MLP neurons of a small language model. Each row is named by its layer, matrix (gate and up: input weights) and neuron, and shows model dimensions 0-95. Each number is 128 + 24 x the weight over its row's rms, rounded and kept within 0 to 255. A neuron's up and down rows have the sign that makes its largest values positive.
A block is one neuron, or neurons of one layer that tend to fire together. After each block is what it responds to, as a language model described it from the Wikipedia text at the highest values.

L9.gate367 [127 139 165 125 124 138 123 159 146 189 138 143 156 135 138 134 129 152 125 122 149 126 118  99 109 143 119 148 112 138 134 117 134  96 137 148 147 140  99 152 160 109  98 104 146  89 114 146 148  99 170 105 140 142 135 140 115 111  55 102 135 167 117 109 108 148 176 139 111 151 154 118 162  86  89 137 116 114 155 128 125 129 130 147  96 106 170 136  89  91 140 100 151 156 140 137]
L9.up367 [114 114 145 143 158 145 112 133 126 105 125  96 138 101 129 115 153 146 112 142 124 143 104 119 122 120 144 127 151 115 132 107 140 119 131 150 138 108  68 123 111 126 109 124  78 115 123  79 140 110 152  99 124 137 157  96 161 122  94 138 126 134 153 125 200 125 108 168 143 130 123 132 135 151 133 123 159 130 107 118 131 110 156 155 113 121 136 112 124 137 124 124 171 127 115 138]
L9.gate449 [100 169 148 125 111  99 127 175 136 133 123 195 136 143 131 123  99  70 133 131 144 110 125 157 136 102 112 118 113 118 149 163  99 147 157 106 119 141 134 122 113 130 193 123 136 112 159 120 165 180 128 145 134  94 116 135  77 124 135 141  95  99 154 122 100 126 159 145 105 135 143 123 124 136 109 116 160 103 106 117 104 144 119 129 149 144  99 113 159 134  99 159 137 150 134 183]
L9.up449 [106 120 164 133 141  97 163 127 148 132 150 173 138  87 128 157 127  66 154 110 149  91 123 122 146 105 155 152 139 137 155 124 112 135 128 167 106 126 143 108 141  95 142 109 107 135 133 136  70 187 133  39 133  83 148 174 125 100 134 111 140 107 144 126 101 133 159 122 128 105  54  98 124 170 147 111 108 104 161 144 118 103 100 112 151 128 150 133  89 125 140 123 109 121 134 121]
L9.gate656 [167  85 153 128 116 128  94 144 146  57 158 157 164 113 129 110 111 139 146 137 154  98 113 116 145  62 116  84 163 122 161  74 130 164 136 142 153 142 129 111 108 137 110 119 137 134 131 128 113 122  94 111 108 144 144 144 161 149 121 100 122 102 149 125 128 133 156 143  94 132 125 103 178 103 163 112 126  83 117 135  89 125 148 151  88 131 134 123 128 118 152 116 108 102 127 133]
L9.up656 [103 153 115  92 142 102 114 115 119 171 123 136 113 152 141  93 154 110  96 122 122 131 117 135 117 140 158  96  97  85  95 174 120 126 128 175 100 111 152 150 150 144 154 131 147 142 143 165 135 103 152 115 123 150 129 126 136 166  98  78 148 205 131 151 152  94 135 109 141 104 169 149 177 154 130 153 121 111 118 157 160 151 165 141 112  98 139 130 148 128 123 141  78 160 124 139]
L9.gate750 [147 123 129 122 140 115 153 162 141 141 130  94 195 143 121 155 118 128  89 116 110 114 108 131 130 132 138 133 150 137 113 105 133 100 135 170 111 114 167 132 173 109 133 104 109 121 112  86 136 155 110 111 102 141 107 140 121  94 111 142  72 134 100 147 103 116 152 108 126 143 105 103 119 130 153 134 144 149  78 106  76 122  93 148 162 150 125 102 104  86 119 122 176 153 146 151]
L9.up750 [120 123  97 110 169 174 116 133 139 138 144 110 167 137  93  75  78  89 122 152 177 136 103 138 153  97 126 107 131 134 103  93  90 121 167 121 127 157 118  93 144  99 138 149 133 114 139  99 152 133 110 124 125 101 100 147  98 130 116 147 139 147 136 115 144 144 146 117 143 118  90 150 157 107 135 154 187 112 106 127 142 150 159 180 112 122 125 112 104 184 146 142  90 140  84 155]
Responds to: Final subword pieces that complete a word split mid-way, such as individ-ual, inf-ant(ry), incumb-ent, oppon-ent, audi-ence, inaugu-ral; weaker on scattered other tokens.

L12.gate7 [116  98  89  96 130 142  56  82 147  72 103 128 104 153  97 129 132 172 167 144 125  54 143 129 140 126 132 113  75  93 159 133 151 137 153 113 133 101 145 127 118 135 130 143 148 133 114 152 115 151  88 130 149 123  83 176 160 155 107 124 101 147 105  85 122 138 157 146 142 137 132 122 109 127 146 146 128 142  97 105 115 164 116 123 100 109 111 133 114 152 136 183 120 120 143 132]
L12.up7 [108 104  97 164 143 146 126 160 119 117 113 136 199 110 125  88 105 126 146 126 108  77  67 149 149 102 194 155 124  83 148 160 123 107 159 121 111 107 140 134 118 123 117 144 112 122 154  96 131 117 150 136 113 107 102 160 134 118 129 133 136 179  99  95  83 116 140 172 102 110 112 114  95 111 174 100 162 157 104 135  95 133 141 108 155 126 148  74 147 166 147 154 144 126 132 123]
L12.gate634 [130 107 132 147 183 171 129 133 126 147 130 130 122 127 121 120 139 171 113 121 120 107 127 133 113 127 134 108 100 141  98 150 158 133 113 158 133  69 153 144 139  94 125  83 155 130 163 139 136 194 167 113 138  99 165 101 136  95  91 116 124 148 119 133  96 148 124 155 159 154 153 110 140 134 153 129 105 115 126 146 163 139 148 102  86 114  86 103 179 133 171 112  97 145 113 127]
L12.up634 [145 108 111 135 156 110 130 138 179 135 142  97 133 159 126 107  77 114 153 147 120 103 149 147 106  79 169 108 127 121 142 147  95 118 162 152 121 161 126 122 145 125 182 119 117 141 135 122 113 137  88 105 143 153 105 114 130 162 142 160 164 146 129 135 142 129 138 121 106 168 134  87 123  78 152 116 123 117  94 133 154 133 155 133  91 150 129 133 117 122 152 156 154 103 117 121]
Responds to: Final subword piece completing a word for a woman or female role, such as princess, wife, queen, First Lady, woman, Anna; weaker on other word-final pieces like entirely, body, stability.

L10.gate406 [141 103 135 147 135 106 115 114 126 149 129 120 114 128 125 115 119 124 129 125 138 105 118 115 149 153 119 127 152 166 135 112 173 221  92 140 157 133 149 159 165 135 108 113 113 151 126 145 136  99 138  77 108 121  79 156 103 145 156 139 113 130 150 136 172  97 114 114 123 136 118 149 140 109 134 134 146 163 116 106 106 122 164 117 154 115 143 128 165 144 148 140 126 155 133 122]
L10.up406 [117  77  73 102 108 101 109 150 108 121 139  90 111 131 134 121 116 150 109 144 136 124 143 131  66 132 167 125 133 171 155  98 104 131 111 126 141 118 119 138  84  91 147  94 136 131 159 106 118 138 154 136 129 105 120 120 151 113 121 150 134 123 139 130 140  86 138 114 140 111 150 101 137 136 162 162 130 114 133  93  79 144 138 123 111  96 124 131 101 130 124 198 107 105  69  97]
L10.gate424 [125 123 124 169 150 140 154 147 134 130 141 175 107  88 164 124 150 156 113 146 147 139 180 139 141 141 118 100 129 162 108 148 132 147 121 112 139  95 168 162 134 100 135 148 104 144 140 144  90 121 117 137 125 135 104 156 146  95 121 133 111 166 145 114 149 132 148  57 149 130 143 127 137 121 175 132 149 119  99 171 126 154 153 122 121 133 139 104 140  97 147 144 136 114 111 139]
L10.up424 [169 149 114  87 168 110 143 159 129 118 129 149 128 157 139 122  92 108  95 154 154 173 174 109 137 135 150 102 129 154 105 174 107 114 119  90 143 117 121 116  90 148 156 127 107 102 145 133 184 152 111 116 144 139 122 130 143 105  86 108 167 118 116 123 130 117 135 174 130 107 112 103 125 180 162 110 152 176 141 139 153 141 146 111 110 105 104 114 123 119 134 114  96 123 151 112]
L10.gate462 [129 121 145 127 158 111 108 118 118 184 134 135 136 152 154 147 141 109 137 135 114 133 154 173  98 129 157 174  99 152 167 137 165 186 132 122  94 120 149 130 137  90 131 121  95 158 152 123 119 130  93 161 110 112 103 107 122 124 128 122 152 120 125 116 145 155 161 137 105 151 114 144  90 129 122 124 143 153 115 142 107 130 139 111 136 141 147 120 175 148 128 135 140 157 109  89]
L10.up462 [122  96 133 113 164  70 143 100 169 129 141  89 143 113 123 101 101 101 120 111 126 128 139 162 129  98 117  84 147 125 111 144 116 157 155 146 106 168 160 106 132 121 102 131 122  93 121  73 145 136 151 133 161 115  82 133 125 143 103 113 120 120 139 133 138 167 176 129 113 140  59 149 146  99 181 109 121 128 122 154 151 117 142 153 157 145 121 148 117 149 148 166 156 144 158 138]
L10.gate525 [106 120  84  57 158 187 112 120 147 115 120 153 147 154 139 118  76 139 158 157 164 100 123 186 169 120  79 118 122 123  65 117 165 165 133 177  96 135 145 146  94 137 135 110 106 121 167 135 139 139 150 121 145 125  99  89 102 132 117 168 122 112  92 127 144 113 173 109 136 139 128 125 130 115 140 129 132 143 115  92 138 175 135 164 126  58 152 114 144 109 161 152 126 152 102 104]
L10.up525 [129 146  92 171  88  94 113 105 160 123 145 133 129 111 116 131 101 156  67 122 145 151 115 159 156  89 134 168 153  98  80 135 116  86 116 130  87 123  99 115 137 133 131 129  97 127 166 145 126 148 107 150 136 164  91 126 133 111  80 139 103 107 102 145 126 138 144 130 124 164  88 145 108  94 136 130 128 164 125 168 166 113 137  83 164  99 119 113 120 138 111 189 136 116  91 111]
L10.gate548 [115 147 134 152 107 126  95 117 103 135 121 125 165  82 107  95 106 137 111 112 144 131 156 136  90 151 135 110 147 139 112 112 152 138 132 157  94 146 158 119 152  89 148 153 107 108 148 126 134 102 166 153 128 157 134 153 121 112 148 103  82 124 117 134 134 107 124 142 132 157  91 106 138 112 158 166 123 112 138 149 134 141 109 130 116 128 163 103 104 170 122 118 125 174 142 142]
L10.up548 [141 126 138  62 159 130 114 168 138  98 131 128 138 142 123 133 139 155  97 100 120 100  91  80 103 165 105 108 165 124 135 126 115 128 132 116 124 129  70 127 101 153 132 114 107 109  81 128 134 123 167 118 104 155  99  93 170 140 120 135 118  90 131 143 139 135 126 144 138 126 116 147 124 102 156 136 124  98 142 151 108 171 172 143 140 149 119 123 172 120 108 160 129 113 141 155]
L10.gate725 [166 135 193 134 142 145 151 167 126 100 115 146  86 155 126 124 125 129 116 129 111 164 100  98 126 168 168 153 128 105 106  71 122 167 100 151 143 138 167 113 161 132 103 127  93 121 120 112 111 144 122 120 140 143 137 128 136 134 140 115 127 133 122 104 155 140 124 140 115 129 135 152 116 124 138 155 160 129 109 145 146 155 159 135 115 163 101  90 156 133 158  95 105 140 148 100]
L10.up725 [174 137 151  95  95 100 152 148 115 130 134 130 129 138 147 139  84 133 106 154 115 159 135 108 115 132 107 122 161 148 151 157 173  92 133 151 131 144 165 125 150 110  95 130 123  99 126 162 164 136 159 137 100 134 130  87 118 105 139 118 120 108 100  98 133 185  88 173 124 183 133 144 146 158 139 143 114 127 144 147 169 151 119 131 119 106 135 123 163 141 142 133 115 162 151 160]
L10.gate729 [136 133 136 141 163 138 133 132 144 130 131 130 106  75 138 136  97 111  93 156 111 123 174 150 165 138 132 170 133 101 130 160 127 113 121  91 118 126 124 101 108  94 107 158  96  87 123  80 103 138 109 126 164 128 133 136  99 155 164 139 138 100 156 108 144 177 110 126  78 158 180 137 145 116 166 161 118 117 164 114 154 153 152 113 112  98 143 130 131 137 144 141  93 138 128  84]
L10.up729 [121 147 149 172  81 115 130 116 125 128 121 159 131 158 149 151 122  98 163 140 104 175 105 114 138 118  95 187 145  94 127 142 147 106 128 116 137 139 151 174 169 138 122 113 107 124 110  82 179 141 142  63 152  98 163  82 112 121 111 144 115 174 139 126 109 140 156 129 133 133 100 117 106  88  59 113 111 114 121 132 123  96 149  81  82 136 133 148 119 169 126  91 115 165 116 118]
L10.gate925 [146 159  85 147  96 120  76  96 116 136 123 101 135 124 154 132 164 115 128 115 115 126 137  68 106 148 124 151 104 122 168 142 142 125 143 142 104 149 128 118 115 109 129 113 120 138 132 108 102 158 139 112 127 150 126 117 148 120 100 151 112 143  94  78 138 121 130 139 139 133 148 122 177 104 148 120 101 117  98 161 138 104  95 152 188 140 139 147 133 164 143  97 118 119 172 156]
L10.up925 [149 112 127 123 127 133 129 132  89 137 168  97 153 104 123 129 133  95 124 136  96 156 122  82 107  69 120 163 109 160 167 145 151 125 170 171 138 133 108 136 145 115 189 131 124 110 143 151 109 116  67  96  91 128  94 125 122 135  71 128  97 168  74 101  85 124 127 174 116 153 132 138 130 107 111 103 116 152 129 134 145 104  89 150 114 124 134 116 141 165 115 110 161 191 121 145]
Responds to: Final subword pieces that complete words split mid-token, mostly female and kinship words like daugh-ter, sist-er, Gir-l, wo-man, and Spous-e.

L12.gate14 [142 128 126 174 149 140 148 109  99 120 112  72 110 127 104 132 122  85 170 157 121 177 169 122 132 142  91 116 154 114 102 116 160 145 141  87 137  97 111 129 124 158 182 128 103 123 114 149  74 145 128 147 108 132 112 156 181 120 128 100 115  88 142 114  82 142 136 172 127 118 129 117 129 175 108 131 135 140 135 137 132 186 150 134 124 141 152  89 114 121 155 122  99 179 139 163]
L12.up14 [135  93 154 153 120  89 104 214 163 160 161 158 105 133 153 132 128 140 178 159 166 159 139 106 129 100 153 149 115 171 179 105 148  95 144 119 101 113 120 119 121 153 150 131 112 137  95 134 117 112 123 135  84 149 105 126 116 147 168  97 151 121 141 123  99 144 151 158 128 160 113 155 122  96 131 101 113 146 137 108 132 117 117 122 166  96 115  98 113 105 130 118 153 173 125 186]
L12.gate565 [162 123 140 121 106 117 122 156 144 128 107 157 158  95 126 110  87 150  91 132 127 148 141  83 125 165 116  87 159 157  98 117 118 148 156 116 159 110 161 116 164 128 164 142 154  88 135  89 137 134  90 141  88 159 112 133 112 125 112 148  99  94 123 119 129 159 153 180 143 110 139 110  85 120 122 121  98 146 140 114 133 141 127  93 130 158 118  99 130 148 131 114 138  91 128 136]
L12.up565 [124  96  97 131 133 156 102 112 120 126 168 122 191 164 111 130 168 140 105 151  94 156 113 105 145 140 157 157 109  92  95 121 142 130 146 138 106 130 118 113 164 114 141 107 147 155 113 137 108 137 114 142 122 119 148  90 139  94 113 242 130 139 136 141 137 119 157 163  91 107 171 134 151 137 131 167  85 129 159 103 148 151  82  97 139 127  96 173 109 140 131 145 102 155 143 125]
Responds to: Mid-word fragments in Wikipedia text, strongest on "ult" of Result(s) in table headers and section headings, also Demograph-ic-s, %, mid-word pieces like as-s-igned.

L10.gate0 [116 125 139 139 103 124 117 122 149 151 104 132 132 148 114 161 142  94 118 138 121 134  89 154 166 126 115 139 140 103 177 152 120 156 123  86  98 128 103 128 126 115 148 156  96  93 122 134 120 185 110 149  87  84 120 105  95 116  77 157 124 145 129 124 149 115 126 162  64  85 132 152 131  92 168 146 159 141 140 104 127 141 107 140 121 127 134  86 122 130 163 159  90  83 131 126]
L10.up0 [103 160 102 146 137  82 136 116 121 116 121 159 121 157 108 175 112 147 109  91 117 124 100 103 131 107 135 121 111 119 117  86 162 116 143 133 133 118 130 125 101 135 120 182 148 129  89 131 136 167 114 158  89  99 119 103 133 138 149 174 108 147  96 162 143 118 117 121 113  84 165 175 107 126 128 124 142 101 128 127 143 121 102 123 110 178 146 107 134  96 101 129 160 119 165 117]
L10.gate95 [127 104 146 144 106 126 128 173 126 116 133  66 148 112 139 129 126 135 128 100 135 135 150  92 176 135 100  83 114 119 131 153 123 129 138 147  92  97 103 130 150 126 116 175 180 157 114  99 128  95 137 182 116  83 166 139 124 122 103 132 147 178 165 133 137 145 141 130 126 125 129 151 129 108 138 114 123 117 113 143 120 158 135 147 153 138 118 174 124 150 102 158 127 124 162 113]
L10.up95 [113 103 147 151 106 146 152 159 122 115 149 155 147 136 169 143 150 117 120 139 139 135  89  95 155 127 110 103 111 106 187 162 156 118 134 115 109 106 158 113 141 154 143 155 158 104  80 130 116 137 114 176 159 109 101 162 127 130 123 142 131 129 101 161 142 132 130  99 116 147  88 186 143  87 146 106 154 136  81  96  71 161 144 155 126 138  79 162 117  91  94 157 150 147 137  72]
L10.gate480 [159 152 150 109 149  98 122 136 120 126 146 135 143 113 166 156 105  89  98 125 140 114 135  83 154 169 114 117 113 109 123 125 169 175  92 123 114 140 112 116 178  92 136 132 152 139 125 112 168  99 141  89 194 149 158 140 123 131 143 124 138 167 115 104 128 148 120 121 114 120 110 103 138 142 129 116 118 107 100 126 139 198 119 118 103 151 135 118 160 130  61 126 111 167 132 141]
L10.up480 [145 132 193 100 108 121 133 147 141 115 115  74 127 137 112 145  84  94 119 143 165 117  78 102 124 130  69 137 129 135  77 164 102 177 110 142 117 133 110 155 147 147 123 110 137 149  74 123 132 121 150 129 124 121 156 147 131 137 126 132 159  80 117 148  93  72 146 136  84 145 130 187 123 134 139 120 114 121 120 128 148 109 187 126  89 132 128 150 163 102 127 173  81 149 152 103]
L10.gate534 [ 96 126 111 115 117 135 101 117 165 145 114 154 128 132  96  94 147 132 138  91 101 121  66 132 123 100 128 159 133 170 117  88 133 107 139 109 128 115 126 132 167 115 105 112 108  89 139 162  98 135 187 101 123 159 136  80 124 129 156 112 106 169 178 131 111 119 125 178 144 142  97 107 130 128 118 149 122 124 166 136 133 120 125 124 148 145 145 145 110 104 168 145 138 129 109 176]
L10.up534 [140  81 141 125 116 116 138 134 153  73 150 125 134  85 126  71 140 182 113 119 178 118 122 117 145 163 137  88  92  93 147 100 171 130 117 174 141 139 151 142 127  98 145 127 128 121 143 113 145 124 123  94 144 120 144 139 111 120 112 162 135 112 171 147 117 120 148 115 138 154 114 122 136 141 133  78 150 130 119 124 127 139 134 125 123  75  95 124  82 141 120 148 103 139 129 136]
L10.gate671 [134 130 117 139 165 152 128  95 121 156 129 156 136 117 121 105  93 154 139 103 113 133 140 169 133 143 149 115  98 112 180  80 129 150 156 136 141 129 122 143  92 127 148 170 161 119  96 151 153  85  68 102 138 136 118 174 114 105 129 152  93 128  77 131 151 136 153  79 118 152 207 105 145 141 177 141 126 130 102 138 171 175  99 128  93 123 129 136 134 103 143 140  98  95 148 102]
L10.up671 [151 130 142 157 106 143 156 125 148 142 127 148  92 116 116 147 159 126 119 177  85 145 167 131 141 119 178 169 129 147 158 169 111  94 113 109 131 175 129 111 101 137 137 136 112 116 141 132 144  93 156 132 143  97 127 135 113 118 104 184 171 105 121 117 141 161 118 158 172 113 146 147 108  97 130 121 138 120 114 141 133 151 160 115  80 120 127 119 111 106 128 125  63 119 122 191]
L10.gate840 [101 147 141 154 129 115 115 104 124 120 119  76 142 148 162 148 156 146 134 173 135 105 131 140 136 139  76 111 126 164 123 176 119 124 118 119  91 125 121 118 129 119 130 153 156 106 153 124 169 133 177 134 105 122 105 112 154 127 132 149 121 156 146 114  92  86 184 168 113 150 129 122 157 120 154 106 115 109 116 119 141 122 114 142 106 116 115 104  99 129 134 143 109 136 128  93]
L10.up840 [144  88 109 121 127  82 144 103 119 130 110  82 157 117 128 108 134 100 127 136 169  90 103 112 138 121 113  89 138 119 135 139  81 132 152 148 122 109  96 112 168 105 158 150  89  79 151 138 149 101 180 158 126 118  83 150 153 141 116 113 161 138 132 108 150 126 146 160 141  98 135 140 106 107 108  92 116 135 110  98  98 119 116 108  97 131 103 125 127 103 112 128 112 133  65 163]
L10.gate984 [133 110 117 126 141 110 173 137 135 136 178 153 107 162 139 125 142  77 119 167 141 121 124  89 131 137  88 110 139 139 154 140 136 140 153 151 120 123 127 139 173 113  67 134 142 135  90 144 111 130 114 121 124 156 105 106 137 120 126 127 115 122  98 147 118  60 142 123 106 131 133  81  65 160 160 132 115 108 137 140 132 186 157  73 116 114 146 142 131  84 144 132 109 128 134 100]
L10.up984 [ 98  98  88 100 136  95 140  90 115 104 139 159 110 138 131 107 174 107 130 106 151 117 156  77 114 127 115  95 158 121 149 111 142 162 172 123 119  78 142 136 157 122  97 144 103 117 131 150 120 135 102 151 198 143 103 131 102 105 116 148 101 135 134 169 119 118 135 109 154 108 138 127 103 155 147 137  85 137 148 138 109 102 115 125 133 132 129 144 105 166 143 136 140 123 128  96]
L10.gate993 [142 140 105 119 135 128  88  95 157 108  87 127 143 127 136 134 144  87  95 144 117 140  91  80  98 103 144 136 121 141 109 100 145 160  99 163 119 174  94 136  85  99 134 110 127  76 103 139 141 151 160 120 119 133  79 171 121 139 120 149 166 171 116 143 111 106 157 103 138 156 139 119 125 149 142 149 138 111 112 118 145 119 104 172 103 155 111 117 151 114 124 146 119 169  94 104]
L10.up993 [128 130  91 125 134 141 155 108 123 134 147 115 152 116 143 121 130 127 124 106 103 139 152 113 160 117 143 126 107 118 124 118 143 145  95 139 110 179 148 161 145 119 131 146 146 122 126  65 135 106 102 110 163 136 115 122 120  97 115 172 157 136 109 120 154 139 135 123 110 142  86 146  93 105 166 165 140 108 150 165 113 184 108 132 140 168 138 120 153 152  63 160 143 179 107 112]
Responds to: Short fragments inside a word split into many pieces, often right after a prefix, such as at-te-mpt, as-s-umed, re-l-ated, as-s-ociated.